config = dict(
    head_dim=32,
    activation='geglu',
    bias='none',
    parallel_block=False,
    init_std_o=0.00528,
    decay_fraction=0.664,
    final_lr_fraction=0.05,
    batch_tokens=131072,
    train_tokens=601900000,
    steps=4593,
)
MLP neurons of a small language model. Each row is named by its layer, matrix (gate and up: input weights; down: output weights) and neuron, and shows model dimensions 64-159. Each number is 128 + 24 x the weight over its row's rms, rounded and kept within 0 to 255. A neuron's up and down rows have the sign that makes its largest values positive.
After each neuron's rows is what it responds to, as a language model described it from the Wikipedia text at the highest values.

L8.gate143 [115 125 108 117  88 121 127 115 128 149  95 139 130 156 130  74 151 155 111 137 177 139  91 160 109 133 100 106 172  96  90 109  98 167 152 111  88 114 178 102 144 125 129 119 122 111 121 109 137 166 157 148 126 146 127 103 118  96 114 148 107 119  70 140  95 162  42 134  90  52 106 123  90 173 112 126 117 165 116 151 122 167  97 123 119  82 117 140 111 128 117 132  70 113 129 144]
L8.up143 [100 116 127 134 148 137 146 146  99  99 157  94 134 132 115 124 112 153 147 132  90  77 137 116 137 147  95 137 125 160 132 144 104 148 140  75 122 112 134 141 172 190 145 121 109 157 104 101 123 149 134 133 133 130  95 140 113  80  89 101 134 123 112 147 143 114 116 138 142 109 118 108 108 123 110 119 137 139  79 111 124 122 138 107 104 112 140 137 125 160 101 141 121  95 157 164]
L8.down143 [114 125 105 118  98 128 123 162  85 174 142 147  73 127 124 128 146 117 157  75 149  97 100 133 111  93 143  92 143 116 106 154 147 121 101 174 155  96 120 174  87 111 110  80 150 129 149 168  90 109 101  80 106 122 113 125 107 141 125 103 113 122 113 163 116 155 185 148 147 143 112 120 157 126 113 149 145 106 127 128 140 113 122 121  86 169 129 141 137  93 134 139 112 186  94 142]
Start of person names

L5.gate543 [ 91 129 144 128 125 135 170 165 101 147 104 170 136 129 132 105 105 102 147 108 112 159 129 149 101 120 123 118 157 126 182 132 109 177 112 126 181 120 123 164 150  92 125 109 113  93 100 115 161 149 115 159 106 139 175 153 158 105 149  89 104 130 105 134 118 146 103 135 123 163 101 114 156 140 140 117 152 145 118 162 155 109 116 122 149 130 127 130 146 107 117 154 111 143  56 127]
L5.up543 [169 115 140 110 110 125 122 148  84 175 125 164 131  94 126 111  90  94  94 150 123 123 139 146 107  84 151 125 121 142 127 119 144 138 110 123 142 152 125 133 133 150 161  88 118 123 127  87 151 138 143 192 141 157 168 109 125 151 140 125 104  92 117  90 155 117 137 102  97 113 155 131 149 149 106  89 185 167 131 170 173 117 149 125 157 147 123 136 153 134 127 105 144 122  98 111]
L5.down543 [158 137 130 169  99 124 132  85 135 151 165  96 106 119  99 109 129  99 153 136 147 105 137 126 133 129 100 152 166 138 125  97 137 123 113 118 101 129 114 126 126 167 113 148 137 121 135 102 132 106 129 100 120 115 137 101  89 117 156 167 124 152 156 142 150  92 147 117 115 115 122 143 115 126 116 115 156 102 121 133 149 116 147 156 137 132 150 116 109 127 149 119 140  92 137 137]
Clause-ending boundary tokens

L5.gate338 [ 92 111 130 122 139 150 108  96 148 128 119 168 149  98 100 163 143 111 117 124 100  90  77 173 120  97 133 128 140 156  89 158  78 143 135 124 135  70 106 127 123 136 139 112 136 156 104 134  75 121 159  94 104 130 126 119  99 134 118 110 112 155 138 167 170  60 119 108  83 100 179 143 110 136 120 124 132 147 123 171 113 137 108 102 129  90 115 135 123 121 129 121 123 162 142 144]
L5.up338 [162 142 108 124  90 110  87 134 128 121 128 119 149 133 124 162 155 141 141 116  87 123  74 149 133 106  94  97  63 160 150 149 127  90 112 140 100 125 110 111 125 143 128  81 116 117 179 116 137 139 153 118 131 165 108  99 141 157 166 147  85 182  98 142 155 100 123 118  97 107 154 139 146 122 145 108 110  98  89 161 113 107 148 160 154 130 114 157 157  99 148 134 164 129 108 116]
L5.down338 [121 126 140 144  82  89 120 174 109 148 142 136 143 157 126 180 138 120 116  92 113 103 124  76 143 123 162  81 105 114 109 107 116 146 145 142 116 138 121 160 128 105 136 121 160 114 130 160  88 116 102  99 134 149  94 135 117 129 149 153 167 143 135  93 149 120 143 141 112 184 117 112 146  84 134 164 159 127 164 109 143 128  87 166 146  97 131 164 128  86 152 114 119  87 131 111]
Name-start word pieces

L3.gate610 [125 126 148 106 170 112 118 135 116 150 101 130 128 135 164 132 164 113 134 113 154 111  88 138 128 105 126 114 157 168 130 134  85 119  93 112 120 112 129 131 101 144 139 129 135  86 150  85 105 113  94 147 112 137 148 160 115 131 116 150 110 143  84 113  93  85 174 127 136 139 143 107 148 142 168 125 136 137  86 142 139 154 133 118 159 186 144 167 101 106 140  99 135 116 132 147]
L3.up610 [145 113 142 125 134 119  96 123 129 139 113 134 132  93 111 132 120 121 154 139 180 146 116 131 132 131 108 119 150 151 162 155 101 120 124 119 140  81 150 172 148 133 132  96 138 130 179 116 124 118  94 156 140 112 136 154 130 114 160 125 144 145  92 131 119 136 131 104 129 164 182 135 117 130 147 161 112 149 119 130 106 149 148 145 121 103 141 130 147 115 131 157  80 103 131 130]
L3.down610 [102 125 130  88 120 146 143 170 103 125 124 142 169 121 160 105 139  58 138  77 100 101 106 150 101  88 157 134  82 114  99 143 100 124 128 116 132 120 107 163  93 126 126 143  57 113  94 156 112 106 150 115 109 141 109 106 134 144 155 177 117 121 151 128 135 134 148 129 113 174  99 153 153 156 136 141 141 124 106 119 176 117 138 157 131 132 126 159 133 104 133 140 115  51 130 110]
Sentence-ending periods

L3.gate592 [ 91 156 145 129  60  96 115  97 102 142 144  85 129  95 129 117 139  98 140  94 116 119 113 122 105 140 134 136 131 156 109 143  99 115 139  89  99 127 130 120 133 147 133 150 124 116 118 150 127 131 145 119 117 138 137 113 177  99  97 117 111 132 103 123 111 136 132  90 103 134 141 130 126 104 204 114 157 154 123 131 101 145 104 133  95 157  99 165 111 149 145 119 122  85 154 133]
L3.up592 [131 148 167  99  83 111  55 124 131 152 123  92 113 133 108 135 145 121 176 123 100 121 113 124  80 152 122 164 145 173 113 130 144 126 135 101 119 142 131 143 136 160 178  90  92 109  81 144 140 193 126  75 139 142 152 147 127 119  79 134  96 165 131 133 123 116 138 124 114  91 151 112 140 147 152 146 132 144 106 163 141  74  83 174 109 151  84 162  90 133 147 161 129 111 123 128]
L3.down592 [144 136 158 151  81 104 117 118 165 126  93 151 120  95  79 137 118  94 137 152 162 130 136 164  86 151 124 114 108 155 113 107 130 135 148 123 143 137 135 133  86 194 144 162 152 165 185  98 125 132 152 124 164 128 147 102 134 169  72 195 134 173 124 133 150 113 103 155 113 111 112 105 128 122 122 115 125 138 138 122 128 169 105 177 122 149  76 173 128 122 103 140 148 149 145 186]
Personal given names

L8.gate435 [167 120  98  80 121 104 113 127 121 113  64 104 146 130 136 132 157 145 145 106 143 115  95 161 122 109 105  87 157 154  83 149 143 186 148 137 117  74 160  94 111 148 135 125 164 145 152 116 121 133 136  77 118 124 125 113 140 138 111 152 115 165 134 121 135 114 158 144  86 151 149 135 140 147 127 136 124 104 154 137 137 188  94 146 130  98 132 128 118 104 128 177 170  92 113 133]
L8.up435 [143 115 114 142 147 139 134 121 168 120  83 152 130  90 141 175 109 150 139 101 123 150  73 167 141  81 134 121 137 141  50 147 107 142 145 123 142 108 157 131 113 143 110  88 113 116 129  82 159 113 140 116 133  98 102 138 105 127 102 129 109 130 162 135 125 105 125 135 119 132 147 135 118 179  93 122 109 121 139 114 122 137 148 104 124 154 158 102 133 134 121 162 103 139 126 122]
L8.down435 [152  82  94 114 136 113 193 137 139 145 159 147 147 164 132 132 149 115 153 118 157 130 144 130  92 142 143  87 122 141 111 168 146 173 135 126 110 127 134 137 149 132 163 152  55 108 113 154 111 130 107 130 144 127 164 139 154 128 123 136 112 123  86 111  92 118 130 144 143 136  93 107 120 148 107 116 103  76 147 127 126 149 122 171 138  92 124  94 138 114 101  95 138 144 189 129]
Opening fragment of split names

L8.gate510 [ 96 121 162 125 116  85 127 110 101 148 134 129 182  74 138 157  76 160 136 124 156 154 132 125 102 124 133 109 132 102 139 118  94 167 102 130 161 102 128 138 149  97 124 120 122 166 119 149 116 114 162 144 131  77 138 148 149 103 138 141 186 126 144 115 127 156 125 155 124 130 120 107 145 168 190 157 140 163 127 130 150 140 136 103 125 125 185 143 148 116 114 162  99 106 148 129]
L8.up510 [ 94 167 153 105 159 131  72 132 104 137 148  75 118 114 142  65 132 146 170 135 115 111  94 113 111 138 112 139 113  84 116 150  97 154  98  93 154  79 135 145 133  91 104 155 121 102 132  78 129 103  83 142 142 146 144 117 102 110 110 153  83 163 135 137  83 124 118 133 133 121 169 134  91 120  96  91 144 131 113 120 134 153 164 139 130 106 140 143 147 119 129 127 111 129 121 120]
L8.down510 [124 135 176 100  76 158 129 105 106 195 114 121 165 127 111 105 146 120 158 123  85 128 107  96 101  66 154 150 120  96 131 163  69 102 119 111 131 105  95 174 154 115 110  87  87 138 100 152 105 134 125 156 128 140 113 175 141  99  88 163 151 100 143 108  74 127 107 129 115 157 127 164 135 146 161 144 138 161 138 121 132 122 128 158  55 119 134 129 150 113 133 145  94 128 116 117]
Mid-paragraph sentence-ending periods

L3.gate12 [164 150 156 134 114 100 149 103 130 141 130 123 136  87  98 185 171 131  99 116 129 131 170 176 155 152 131 129  95  99 106 119 136 133 139 145 154 182 126 135 110 103 153 149 108 105  96 141 153 138 145  96 146 105 124 107 104 117 127 131 108 136 109 142 167 130 107 138 122 114 123 139  87 153 165  87 132 162 122 164 112 128 104 150 155 116 101 142 132 131 137 117 118 163 120  93]
L3.up12 [146 145 134 137 128 114 148 114 140  27 124 117 169 100 140 132 144 119 158  99 160 143 113 127 124 110 126 182 110 126 163 105 127  76 152 141 184 152 108 117 121  80 149 126 133 129 129 129  93 109 135 138 157  78 119 164 139 143 133 153  71 107 130 123 131 131  97 162 153 120 137  99 119 156 126 112 132 151 114 134 129 143 143 162  93 124 122 159 119 114 122 154 148 103 106 116]
L3.down12 [129 135  91 130 145 125 106 100 126 166 132 117  87 133 135 137 159 131  92 146  71 127 146 203 144 111 147 100 131 150  97 115 130 157 126 132  98 128 147 102 116 181 133 136 101 114 128 130 109 168 115 114 116 154  90 125  90 118 139  95 148 157 121 135 127  92 111 121 114 124 104 126 119  86 150 135 131 132 144 134 130 103 111 129 143 155 108 158 178 103 111  73 122 160 153 148]
Word-initial fragments in names

L5.gate311 [135 132 118 160  97 115 127 116 172 126 150 136 121  96  84 178 125 114 101 137 118 145 133 106 103  93 143  94 123 147 112  51 146 143 166 145 146 139 108 141 153 157 148 133 123 128 120 116 105 141 141 102 146 116 129 132 132 188 101 170 155  55 103 113 139 138 123 169 126 115  86 115 144 124 144 107 122 146 136 113 146 157 121 158 184 143  76 138 155 183 103 126 136 148 110 124]
L5.up311 [117 105  98 152 136 104 135 149  78 101 103 125 142 117 129 122  89 136 122 142 147 128  84 150 145 152 108  77 133 138 156 138 123 111  94  96 153 154 124 169  97 110 172 152 134 145 115 151 107 131 194 122 159 124 136  97 142 120  90 139 157 131 128 115 109 133 121 147  64 184  89 137 122 154 152 152 108  67 154 159 140 119 135 110 152 125  72 113 105 123 100 126 141 118 109 160]
L5.down311 [154 131 143 146 107 135 131 111 156 163 146 141 129 130 119 144 152 149 133 126 156 113 136 112 112  88 131 155  97 127 115  91 135 136 150 136 101 130 147 116 147 123  87  90 124  87 129 139 135 147 107 116 125 151  97 133 108 159 147 144 116 127 157 125 102 119 144  93 182  45 186 178 119 102 111 137 129 170 114  91 129 147 141 137 120 118 154 123 159 105 183 101 124 109 120 101]
Capitalized word-opening fragments